Part of a small language model's weights: width 224, rotary positions.
MLP neurons of a small language model. Each row is named by its layer, matrix (up: input weights; down: output weights) and neuron, and shows model dimensions 64-191. Each number is 128 + 32 x the weight over its row's rms, rounded and kept within 0 to 255. Numbers have three digits each.
After each neuron's rows, "fires after" lists the tokens most often just before its 100 highest values on Wikipedia text that the model never trained on; "fires before" lists the tokens most often just after its 100 highest values on Wikipedia text that the model never trained on.

L4.up1292:113168149166147112113094124126120169147150131133144194162138143223144077151145164153130102193131094133080158107135155125068134079172150112152110116080158130186061157090108051099170161152124147088153136148131115188120132107166115128105136162184132115130050140126101136108148102145197123143147101094131141096127139064158203092113131082164119161105138111169132124098142127047101157137126
L4.down1292:110117119142105122092109105152116159126124119129118128169123088117126159106184110110146108068133116133099118092118145040189165144096099217054183173170126105119132124089098166129093078160062156057133135120139116141146167110114161149101130124138097161082180127134152142193162135126081134132161104113154150160153162131148115189140117109092104167089098152141110079123143118101105108106120
fires after: ".", " ", " .", "2"
fires before: " |", "9", "4", "5", "8", " |\n"

L4.up795:123136151162127114085194104108085155165119159189160073133148070101074128217113086195107081113117147159178104130045075146135112128112069163086112097169103102160110120104104126100123143173094161121150109078061094170184128140090171147118109093086138128157164118141141077124116107114123144164188116137166159090138130122141089134143140142105100087113098115137133111148170136104135151175107
L4.down795:083168097101107142170141107148101131165116068146134155120115141134116098142106109121118128190126186096177182096070114091108090142074152135084085193128109081134146173114129103095167108057158125124060153135162104166148060131131086173162116125157184109089095165139122048172171126128131062095162128108096097157178077082131084170123093085196128110119159151102149154133124146055173090057134
fires after: "9"
fires before: "6", "0", "4", "3", "5", "7"

L4.up273:067150125120192214122100169088136114114047081144159132084148114135122139132116121125139133178118119117131139045127162130172135133147089123170120140115130136072115101118103165209156079185107111128113108142152071164143110150107096165176118084118065092083054130076138150113124057157146148108157133143144107119119161161141177139125134100120156075136106143128111127131090087129154147196126
L4.down273:146188176117156131072071144094191143119092140136102130172148076118120157155095091188150131151127100118168111099096205147152090114174128144092151093118158089098178133101153123108135146099121136130162129125095150071155101126126105176161128206218090158120121135101170146150110183143147151072208084077106183160103136152189124127129113124121129106133121105171114128090135079145124154096145
fires after: ".", "1", "0", "6", " ", "9"
fires before: " |", ";", " m", "5", " |\n"

L5.up1046:139162158128204083132126190159104186150116161097158090125118085142190159191147100131113089129112115072084178158063064126183115108165106202134179070175075112085133113178167120166179126183148079095145132125143072109122184128096129129155146149149150158129103124120137107149145125128144160078162171096125106193145127093125170184165142110113105099101130140100112172107167100116163105118129
L5.down1046:135151186086107118113148100141161112122128136095075135129139101118110171148137097125163081119112090100138152149076155126090125170114156119111105068104108120158130152168111135190102167187130107139133099122113136143131162175151150104097065091153129109149194058178120183165133060068120110118140138235096118127113056174120146112152083127148125141148109098127141151177147149150134132102105
fires after: ".", "1", " −", " .", " |", " +"
fires before: " |", " |\n", "0", " m", "."

L5.up256:162165109152185113182058113105139105140109109077113138122156150090158137104063149083064104040131123078101075165137106125079173129069123149154109117140156089109147183078135069178148139176226135085161136128090154139147188142119097142111145167145111132133145129118137077143124109184205111143168130175141120096123096152137163170181139112107148143110127148107127151144139108176159119101123
L5.down256:121092145099109131136126178123072140149141108120105100103144143143149171080145104117099133130125076158131154111162176209138104182122101132135120109102053153166072153152138152164160104129164153103100123100115105155141146097164122118200074072159071167102139089098112155171156088162119177114159081169093151154176145121157172126151168129141101096095076116093133177101159117143152121135114
fires after: " ", "0", "+", " |", "1", "2"
fires before: " |", " |\n", ".", ";", "–"

L6.up597:152145092087128157149126142102116130180139136166189103162098132139157112122132096193081103217077155136131202155130096141100133102184102129112158127096137136120075077064108131147138142113118118109057139068091171024100098120137070128128140135101095157135056126150107065172143083075107109124160131130149166124099140108143090143097133137153172133123035123045100193134102116197126131127148
L6.down597:114135089126194088077172074159158116111100132150147096170123138133174088133145134138073197091111121140159128120120062061100137132083090170116144076150119134115116110114107133136141110195140124084199124143141145138172120124153112179101097065135096131184124139180158063156122114121126142113107162079151159143145129174095085143097103142142092120164022110073139108134107089088105115114151
fires after: "3", " ", "2", "1", "5", "4"
fires before: " |\n", " |", ".", " |\n\n"

L6.up914:160082144056147112104062083089141088116148164102128171119146103110152098156145099061129141115097132093109096147132146139143118168167131088101151129073124173130076157154173083111049091135106103180157113128114124069163133131134126125182145121112115120165133152111090139099091102132091119163127118078130120147139094063091073135091135122178126144153111093106133132186088073127119073128108
L6.down914:046126110107084202108185141127084163137164064130140128108132177131153162133097105119106137082158142103125080181102137165109176115158127132096085119135100128140126090125151097125163143148134035119026161134133156191158096148098079107145115116134080127124171119177113126105173183154080106101116170146092117110132144100120088141142031134108103133143131176155124151119103171107091129127139
fires after: "2", "6", "9", "3", "1"
fires before: "4", "6", "7", "2", "1", "5"

L8.up949:143148193111145103123126136118137167099146097119139051139102095070105083193068099109158072119129121076130143138088056113056134140153137188143037140120105090121105049181132107060130142122106111124088134133107112159137143095121125107112089130122105120184126154123118124155131101148141183152142134186132136130144112125077150117091067096119116141117085155190123134154148108151083135071158
L8.down949:158120199157095096117135091146075124163098149131160121115150165147122141050167168143174105101116114161138143128163184169130104174127136090117160080075178177144140172157148155200149125108121111138135131123156128162124111131155153186118056082143106141091142160162113151127073196121136087116108083167151143123142137101127153133113138112106108181108132107131180133145140087161136146119112
fires after: " |", "|", " -"
fires before: "3", "1", "5", "7", "2", " |"

L6.up483:111099102147167059111083097142152105164129133143163154205154130109131132153100165137121096147143102069122019203123137127158127130145167177082142154111151131132144131193110076108123145179139106189145154162094140215149089119102180133134136084085125150083096135126150126127143111127121118121144137152098110207131148132143148158120129099129081165124107123171129148132176133151120105088164
L6.down483:181157117133104059104160164125190100122189116123163128119122169094144182156119086103100130086138127184112143133110177131181058113151098152066142192131159163104125102109127113128134131101141120046098116138089078094131177117087177070090097093118128173123193160129179156187112160114097171107159162148163117122185106142107119132136131107137152123141154112192100122156118121127109153150072
fires after: " |", "9", "1", "0", " ("
fires before: "0", "1", "r", "ran", "2", "5"

L6.up318:159139132086128129127111152066071134064151112149096120173061111012164153103121092146142144117146090191141134120100154138171118146077120178087133139187093109116170112129161085094121068076133148133124117113119129103138162160119094118146110158064143173142088144124055115183112145112151104115128120138149123136160112096129089147093119115112184119155100115169125045135108117045123159098132
L6.down318:153088116126190115099150180108135165204128114104152109130115079102115123082122180126084093098137200131113097075146113129127120089167148209142086163083160178197103124166173106129121145073142116170172141137164150180147182149148160161149189159110149161092138131142152087156120166144107132083119133102131130088092149105161201148126122122120152181142164120152109172095061094084143043122188
fires after: " ", "1", "2", "3", "4"
fires before: ".", "6", "5", "0", "9", "1"

L4.up733:103127126131125148150117123111164137146091124169139124118209129165152174177091189156099068172074160163140105130099088135092097127146124120106116104124083156098066137104142096156120157141183142202136120103158147114165089146134096144143131091108071198120139118120059125119058087120142121109106160153097099081116115137124152171097114216045132081087125105152099134085112149167165179124147
L4.down733:090092091169089160128142169120137177136142158153211134130112154158160132122091120160089099149176114092146096170130162106160109180155163139142108120105102125126110093091157075104098085114102143136160142164100074166107163136109106159115107170080165169141122100133148154151160135142096128167155052155121200159082118115158151162086122173170181090152127078131108143066106180107131102132107
fires after: ".", "8", "1", "5", "7", "4"
fires before: " |", "3", " m", "9", "5", "1"

L4.up1059:083100137179102074173176127103103114178160184130162120073104089114108127167127087125110064130123115174116143132041122131097111134098116133123120108129158182104108077098069110097168153149094135149111114176156101181139113179136161117135133131062118139123137103114076062134194131067161138103116133157112125192090124105152107146154122136192113103100125133117129157074141126115127142097134
L4.down1059:094204235063109134184169104208130138126163087133107122115103109171123119128094131107173119116142193119111117102131101073179097136083123127145073133132105083131117158106164104110181095185152113102130146149161129175128144130125105125146147104170167141133138115158142125098189110103125119114105114126149129174217134107116164130157136098185143156118056133090075119167088116148101099101086
fires after: "1"
fires before: "8", "9", "2", "0", "4"

L4.up885:120098132198099167139106182061158161123174109141162122069124125162169151185125123134121118125119134135128086082124110132123107134187109067058130130079054077147131107119109095084118099145139177141137106143141090097113096103135101146170117177168126118113109118134157114121116113119215132098195140168101141117116131119131092088034134163163180132080077135133137133121079111156086176098174
L4.down885:115165110129145101094154150138081190142132156175091219144114092082154145170142110127136095119133101133172122142078131125106119100099098114136148141158113165119175145155136034139087119134142109056194155159112125181133167129118111080169106180118160193139120128144152116167106168154079148123123108170131097170091111108109113153087141139138164160162082121179130092117133102110172124145200
fires after: ".", ",", ":"
fires before: "0", "8", "4", " m", "6", " |"

L8.up323:105096136149136067122114092087137123118172107115138090144135104114100097133186089121151137125122151123106131133147146134084152104109096195195129100159115144070137152073132169203124098144145155168104132217071068144123169063109099123149122098139168179143179141120116142142155095141131138164137120083127103121136102183108135116107130142141159099155184143152156117115134105104098067108098
L8.down323:084111095137150129154111187107102089132091128115114135148108100128138117155101195125160115163117153083121136118086120253115159149104083141099135138181147101171084119108171152176139133139125134139171090089160123168150102190119112104122091118109086090123075160097112109158120128139104099114126098137168133130043170145137085111119187120137138129133166145115078159159118084105128189148113
fires after: "1", "2", ","
fires before: "9", "2", "8", "0", "7", "1"

L6.up1159:117088078151144160168025161123187157117170110118115205163078148130129140097174057064123158134071103114122111070136134137092108137140142126115128127156087106094102138130108140120105209142105131117144148109123165170124168121154156172140148138111111161138113149132106147172121093152124093116103131137137094136123168148153175108154110121183132158082143105131113118133126175102074071072115
L6.down1159:148102104118127131101150150131134075180108113130141092149148102100090167161063116129165155084149134115147135121104172169156120115131066094146158149131172191118083116115102164124104126073089118078160121152135099108152142120090124128104220074137159159134151155192116155104126202079139122084107121093119089156082087087214197145094187120126146166163137140091069150087099138103103116109132
fires after: "2", " (", " K", "1"
fires before: "0", ":", "1", ".", "5"

L8.up862:152128140110197134131116084124176171106120136126105129186140183127104108107093108223087140123145083153134077140115099126139141086126185163143099120098102149134127124168141115109177170106132114101158147224116163151194093106083106114031143166081132128106125133104151124115133157125147139130131114136143077155083120137138165125075127191146129174099090099216114237156150150117122135109112
L8.down862:170129146123160110128147161136132075124106138112107110102146107122117146141157146134153110088090112132109131123147156026134139151096150120123148113127146129132125118146124130176143106126140148141115152143133143147149121119130133071130099107137114121131132112174110106120110123142145103112118108135143126131115138103120170138129123130114096135118150128134122134145118119120132141117134
fires after: " |", "|"
fires before: "1", "2", "5", "9", "4", "3"

L6.up522:092107110086132111207137094145163110157135090060150123082179115147107071082198139176097064146100189101101129084127123128144119118104110163150085106121098103132139079131170100174160144069116115093125134138123172081037131126102112138136155152115137162122088113135131114173135128061125178162116104140096156133117123095136065151134127125140150199133114088113137144154100137141124143160160
L6.down522:158169123127124090137139126157084128159115155149135173104182194186114095162142170127065113113141150120138144134120102124083109030171147116168137095100162110208122122105108091100180130141097140081173158138114162121152053165171079112162142107094119138181084124166098122079098135155155134165113130055159171121158124084123123095112163099114028137136149123129151164132142097080148149139119
fires after: "5", "0", "3", "4", "2", "6"
fires before: ".", " |", "%", ",", "0", " s"

L8.up971:150115147172118194129151161105085099162162186186101089136105109146171131128078124126100082105131128119163067159162091138081097121134127097136070125110132135076148107171169066074134085131122117097132111169162161108174125079117073143189211130119081108137090135096188160120170109111112125114150158142138079109140095132122155204142129142120125112181135118072097169069173157188148170139111
L8.down971:156139167122142136104135128167092163111068081126100127106103109123118122139150192142171164107167093149153138135129135238142127136161132101130169113102077105156149160149075153160158094153122103100116118130126139143105129139124157163101131137134148151135083131114136138125111146115129127116117087124136147163117149149132102077107209132135121116129132110126149110087131111125137173085182
fires after: "|", "down"
fires before: " |", "2", "7", ")", "ile", "1"

L5.up734:095102109078195094180129107155123078124089107161130165197206145073143115087092124116127124164136192080142152145186139116098110138148069108143111104110125109134196176124178059188057177146135154085128109140141101175116117148151099112138130101174147150157115119116113133155103096141151163070144117203153150087134158084122170091120117095116107164123103147143113058150105139162110124170109
L5.down734:148120115077086112114112150107121140108110100146131139118146159137149153162135128142122088108166135164124132110154178220073088116102095111149169066156062151219121113091118167105137122125134119099061108142192175199158081149135122136123089078152219140128119101152065111149099090144080197110144139158117152169167180162085162167131157110170149085125082115131098135146096087133115074169159
fires after: " ", "9", "."
fires before: " |", " |\n", "0", ";", "6"

L6.up406:194155143104144110162085159096123090122068090126147123090119146119113098105144121127047117094114119129103116203066147142121152143136206106073132178201139135177170101128144137090104084144138108118157145174155128166143137135173204130092132104095128165157086132122103146054079141158167118150156131117132057177133140082143127174148124101162140115064130085097134115166085136077179118166112
L6.down406:133125092098093128085114188113175169141086163115136121145106107118149183118153156128088100140132139128165080140087143165171141130181145137102108153051122106151128100097158095109127116071152109083117160194100101167132109178141112047094123121103133207091222165135163129072090148190164113098122119082067180116090079177104064139111111109160140121108148147125104108115068181076109150147158
fires after: "2", " |", "3", "0", "9"
fires before: "0", "2", "8", "1", "7", "9"

L4.up588:140151087156101073114088114106117091127123124142112131143130150106132059148078207147142144119122129144105125175051129138137150133167099097150104065090088110079065135048079064136145162097117146143156109130179144201150139162124093145125127194102124140164158135103117141132185122098097078206109098128159130124146125115138135108125116172188134106127118116131150136122060164147138118111162
L4.down588:114161155109104135102123139148117107214129135159150098145105117130169104105122135101141127127135121103101143108109091086149148094105107114163156127126141087145151117098158100087129101116164124074096191138133069169061142082152131121134114185103117101103132127144156174114164078110045102142021150185169132138123168086168176133144146155161132177129109192098127086175076188112154118113103
fires after: ".", " first", ",", " ."
fires before: " |", "1", "5", "9", "0", "3"

L5.up965:087168110145178136130118158118157160175097165110138149090169154098122090127088068132165132096197115181158167134131114138142219125095116157164099130112057104144116153166148103185129062211172124145123128132109057172110188112145131142189146097177144102148163117145185192173165145129116130126182154120121116113114085181124116110112112132149136153131107135145096131156088195126035102173108
L5.down965:088100139103104165127119102090070087153146166090106165103181150126147087090167106146142110165145112137143170187095087145161075098097167108107128121158111079088090115131154189127123112100173140113147101119136154143178150192119100103146098114156101097153138147071127109124139047081091179169181109146160170164131096151140153118209133090117168162149114159113174125172142111169160141182137
fires after: " ", ".", "1", "5", "0"
fires before: " |", ";", " |\n"

L5.up899:143175119176148140132145162063106175149097207027147124098129152125105204177140167137076094064185121093114144113105121124118124157091101105123095100121076127130127135134153141143117142127113126112130113178066134128165229126138098143153148180050104120127069122098157135139087109174165126088160132118175127109167160125116102141052108131143106121138134139094123113069138158132144075089096
L5.down899:075125217090094139125115137093159115090094119123154193056116091098118140119119117165141171150098076213154160099135165148176157157077151145143110118121106163130048118155156135201099120126141129134161142099070097155175127075098147089170084167173101132141135124075136110141153085078131139138146167149105150133140113152154164094141066142162119125124143113122140113141119128179146122129064
fires after: "1", "6", "0", "4", "8", " +"
fires before: " |", " |\n", "0", ".", "%", ";"

L6.up548:157057143119198129123086124076142121132145181076139128127144178091097084121121110153101125123101222047099088129150155129212124133113073108134088166141101082108066109146159138097204055113071128077132130164100106120126174140158134135091136065164162192144123089129108124100141204118116093139140123160162117148116116183145069165112144088101171115109119085061152113141131095134116071103109
L6.down548:122107155111180153078155187133156120155166115154097115165088168092113172108131113114105120084107132109105109132078063183172117111158112156079129090082117150127032138086134061137128186080137123103091122190100156171115118091070118120094157110099120081110195129141095165124135114141138092174117087098141152157128067134145158102178104126100153140118132122143124127125115139138117077105114
fires after: ";", " |", "2", "4"
fires before: "0", "1", "2", "4"

L8.up782:106156130129172086129099108122160137091104096069110100175106166106063087144133128135152146174148153131095126158153135130141120135121221167142110142162105149155106114071116117109167161142147153187188122244102110130150135095050119132140142084097104185102073114108108165105117121147167142096164112150141078151155157134161120084154122183107151138089153113153131159137173145124180081128114
L8.down782:141135106147110127134125149135122100160103119119123125106131119144165107116145151107149118152104141109084133108123138068110138163112154126138141136116120132143144133124151141134133140128134169130089138123165103157160127105119120054112104101113120142138090115137112139146115130132136130121141125126113155132114099157096152080138072132147128143085133115149181154143118111129135160165130
fires after: "|", " |", "1"
fires before: "0", "3", "2", "4", "1"

L8.up1065:148085130139116140102156172056161141150132112155142129190132134102132115105122099117092138159116137176160106136143118123096143114151054213116088091136139143119135125134155126119129169130158123178118148206108112115152112088126117144113110117125132042083159131113125089106128146147098114196096181101114065159126053145125184136178128208072142100153195111122140135108163129172140073141120
L8.down1065:160147200143126099117143175180091123120106154148111106146159112142130134143105168107117127105124127089134103092118157075167175158112119146105152150105130108159116140143108146169129122153097149173146123164101139153136105134122104075112141116084168174125119121198074099152154136144159201117122103150132147172128153120117106104097103128137115132099155132147099158147063155087105166142167
fires after: " |", " V", "/"
fires before: "1", "2", "0", "3"

L5.up26:106120143090141114146132152080125139156105166102078091129137106088119174099156151113147102123117154135145147118173092118170160134060045108134100197140171145101182151104096109126152094151173145136105097160202112139125192150125072152149150145109072167115143118120139154087144134139081155157144148092157113183190126143141074084183135158114135137121120180088136103123147126099177097082148
L5.down26:096096133109135124148171119157083092081137131119149178073135116124138118131157183133112173128116116151160135168207161026117117163130105114127164091084138075123072168162133084057091109210146159124141182117097109101115120156121157149212133127127144078160106116173160100136143109107111088144073159151135107156111096132145127132146127099146098099115159111120107142108090105188171121121090
fires after: " ", "5", "8", "2", "3", "9"
fires before: " |", ".", "0"

L5.up359:158128170111155111141134107102136133084058107082142152181165118148097135134114136134161137071173060138135093105074136125188144120108072212144101092162137136135102181127118095135153185135149149152077122136125109069145169130156042109143118190171149108123148127131117145218171132088096109152150128165118143079119120109125175121130125167194170086153108138107156143149123135108097032156145
L5.down359:124132150105109143143145135029118102079161125110174148133124133095097116126177111165089122144114141193209152121131139118092135125096181107121062163129075108104110126081147156094079105111099149123167129150164133157178061160133121135125122152149090150054099111139086140120147131129150103061099159186093117156106079115174145099134097123112084117149152104090118085161187131135152142142110
fires after: "0", "3", "5", "7", "8"
fires before: " |", " |\n", "%", "0", " m", "9"

L6.up515:137182147122118147113090083073214151125183182152115173150170094097129138151157078162120140103115101110123139139174123133148132126116108065179126152100124144145134136131157090105202076131115071113135180157129142125130086105060156138148110142123131130140133123150176122162178044084117138112114151068153139196130125126145045125137123130174086150129095165095123118139169158124072098100098
L6.down515:155179104090071074125185110161114126136187148116180117114133171123138178105103181072041105090123144165108158109124078111145133139130126118160137093107137142112177093144114063192143125148165136129138109146117138130160154077158084133132127081115086146122134118148177127140162163109130128044088153128128101160147167127198114125162028161125069085163118138152110207155111159145170078173121
fires after: "9", "1", "."
fires before: "6", "1", "7", "5", "0", "8"

L8.up302:130099129122052164162053138139117117202205097163161134125168114149122115160124187135164133166168179102150175083091089135145148101208120148063143136066156101115144097129124177136089139115106113045059112101157150087131154148141156133170098144180176153177063142155121088174151147143103083131136121088166134121100140136144111122129141119113154096171112128105138032116150104135118150119145
L8.down302:111170160135115176119112152165140144076124147127099146156119125134148089103115142154141090148083104134138121131139116206111130126095127154131115157135126109119120139171130141105140101144134124104195130109123129106134105124116144209138125138128125133113149130109148114137121150116122157128129135135100126129124149103135095138126143123165114103119149125098081130121149167107149111108147
fires after: "2", "8", "1", "9", "7", "-"
fires before: " |", " |\n", ","

L4.up193:114105093055191128151094174147127040090043129121109092082077137103127074118116185099090094176154097121101113118123115115232107120072104101115138166063171176170101118131138095130121137171142107143126131110187140085115108089160186130200139136134081132129123105102083115108096066165085152120150126110106142151096134122117131156139110126120144155130152156149126108121103083114129109086125
L4.down193:113159125138187143109045148122122116115129131160111157106121116121155082116146132176128114174133131149131048133120208084124118095134127204111113084135115148126115147111150148109103142062106148132140163088146165110154146137154145144191166097101114175179109116155100128098132131090205108152119148071109180096123208157151110167048035200138102038090100084126116190096142103095122144078149
fires after: " ", "1"
fires before: " |", " |\n", "8", "5", "th"

L6.up1056:213074136128137133158105148086160133059170160118104167162123102120094135082161121195201161119157087051098138117142127132153123146070087098130141167107143161165154148149107117129160120133154141118118119108102103089110086055054113125116117126154106117117059130107150122170162170111092114127129090139126115195112164162141120146165125112163084205118101122102150110176129203097102111115153
L6.down1056:126159138154121089105137161120119100101136144074075086134132124114115163106112198141084119087099110162109146109108113193093160149149117158129155098101137174116130125133077098090151123149107160137170135124145119068134130089143126165105205068125147182083139158143137093127060083141131162139094102147140117111113131086143124098130136138145106170145158122112081162073097168090168134133139
fires after: "2", "3", "1", "4", "5", "7"
fires before: "1", "0", "2", "3", "5", "6"

L6.up817:154058134191183146134123132101147078126139180037159134119128100162116124077078089129158122081116113101081119126137187131095109151120078073094071137129130171150141165198111171121124073152171127156152113108149143197102105134145170105082143032145140048149142133081099137062143127128140135108118137183107106113116127139141063112178148111086172138103101101134140141184131059089158095092150
L6.down817:126148160127044096100088150111105105096165122114139119121148128131189111153085050106168121135156080129088116119104110187101161141111099106067160169106108137080099114103145113141180129124127112105100141149089107143090084123038126117103125101159140147112144137126106165123134113151137208217131086171157106085126109122154115112182105151129147097137161140109105194130152213110151161148132
fires after: " |"
fires before: "2", "1", "3", ",", "4", "5"

L6.up1094:171080115116192109119059119139037101111140153106111205157137162106096103159069156127121155057147123131129067186110140119164112133108154024133127161168125087187101165163115074116134136128117121120122105170169103128126129114211149135151127131190122121160123104119095111087116132139127116086165142182128090113083071139131172126100120123090101093119116121108075122154176077084140111127086
L6.down1094:170109150158084145082171178075161141154147195129165186168131086111170137155099143076124128092098097125114140109129165209182172138090097144078136136098094120137168087144128091125082131120153109108048135109080094115109137081081165131136144061152076073160147141128160130109123129110133087146114157167127129085085151146099106135126100107106181176134102092156117104084108139165085102140139
fires after: "9", " |", "-", " and", "3", "0"
fires before: "5", "4", "2", "1", "3"

L6.up645:139130111174164123155104114138098117146088165166102155238108071102149117086126141076135127127147111149188084139147132130148065156141123165102137166140100101097075121126133094103189149166183146123140128113107153144103098118143152114145141068106141147143139136138160182065100120117150148095138157139134120140088112119134091177159119087100102154147150110085137129137115108065095127109122
L6.down645:103139128133144114185091165106132114144112101123105100128104130084101163107112108154142136121122134156097132126110115129175088111160115199063163126091156125130095093117115175093055118109153103075093115097129087228105156192120121107119222096107130089123171133164171166133072167099053169119106151129095089123163108124141151128192157111126175138142138095159127172118132094079111098162128
fires after: "2"
fires before: "0", "1"

L6.up302:154135104189222110155118169083090157124126129119036104118116124166113169117206126108110115176108093132135092114095127125153175118067121079106115135128116111096106159137150113184136101126193157136098101148097168158146113118140141122112150110133120116101134107120160145096140111100154166134098118244106111098055146101166149206180143074113074149168202106120131116114105092087121068031167
L6.down302:176101124201127096179106180167083121082118130089143154121120132132134137121061160124098120129096173134150088048159132164119183124105130140097184174140104182099061116096104148114097133083109125138137107060162138139097104138126136186144190046122173127162114087155122070174088154146114135182153149093144098094127092180188108130119153097115159148117084112160090167091155104084117151140126
fires after: "2", " |", "4"
fires before: "0", "1", " |", "2", ";"

L6.up1091:135121124080130099057131103145122119133111182102133178124125103168120117148136141092117069086118086114222077135112161155112097099166150081103099175135124098155140149127194137086162157161182120135177142140199135123181084164097147148096162154077111115138102138146097114110101078133174148135116191110122077104202140101112121145097107108121131152168175150132124142093140131157087168129116
L6.down1091:113139120047108112118146133103145088160173155142209186079127111148126177144103112132104120137147135066125152072151128139164122147177120115151080133156151131167147137078170127105141129105132080123109111156162084153117089162129093118149158127116124089119152146120148179117108225161134095117146179103075108113138079129101131093116078076142135106119162101124172166137097134118158113188110
fires after: "9", "0"
fires before: "5", "4", "7", "0", "3"

L5.up560:151115105180137108147096093047166069085138083174096121159104107142165106115084139081154155113120100064052103135165144137104151111126152224161091144107164139090189149119165056168198113143157140131105136145112152150103158176091141129097116141180111069118148156119082066143123165160118136141148093157114155130121071127110139129128117086152113150131112118129161132105099097118179164085177
L5.down560:068084137177138142163024129085058144155149120114128150140141123142064103106143097095115076137126107123112114131143109179112087093139201120129125116174097164116187082154095116066212132113093140111072138124132164130137151111131170173143144086155099135121098091120136127131122109102153139098113122109083173152174199100158101161135131135151132126094097092085148139086188148112133107135087
fires after: "2", "0", "3"
fires before: " |", "0", "2", "1", ",", "."

L8.up205:161131147122121119121125093132136114099178133161126072143058132091146089111134118145139074171141163057131120112111100151094111113126115192155094134167139102140088081154134149037156139107066095135130110119124110106124179050094069110121112121109095110130083126132116152104168082160120126163129125162149042096087112113163155154146070126123176129166122145153133082124179126113158092059151
L8.down205:126150211137110119086142150151103139167083141124122129150141108125135130070169154157170138115078112180153129136140159255132106156108150138128161150112124125128157165148144138134128094117174152101145141110164141151147131136120145161088085097106157152116112111147107116177083146121117128138139100139146169145121138147101119124132069153147109142130118090135145117123105101122118150151125
fires after: "|", " |", ",", " the"
fires before: "4", "7", "2", "5", "8", "3"

L8.up1162:136105178125132101145089120146140053115176145105119115135058131089108124125159093114153095129155095126122130113101035148164125129147116167108114128161172115133191104112125177076145182111097130122098108112157133108112152086112092132121092118104158129131112142104075163201188105133101145148140151157110120125173099106138160144107108135105132123170137145129151114107153078156096057064098
L8.down1162:106141186110060162113101145147093143124142132126157134131124050131123133086166145152130085158112127107155143133121158255073101150115129131128168132090112102142094157164153123166172093102128109110146138108178114148126125120109178166112122092100145156106120146087146152156068142107130122116121076130177147145095144144118122119114113129105090109132122140138143110153132138100147154109129
fires after: "|", " |", " ag"
fires before: " |", "8", "7", "5", "6", "4"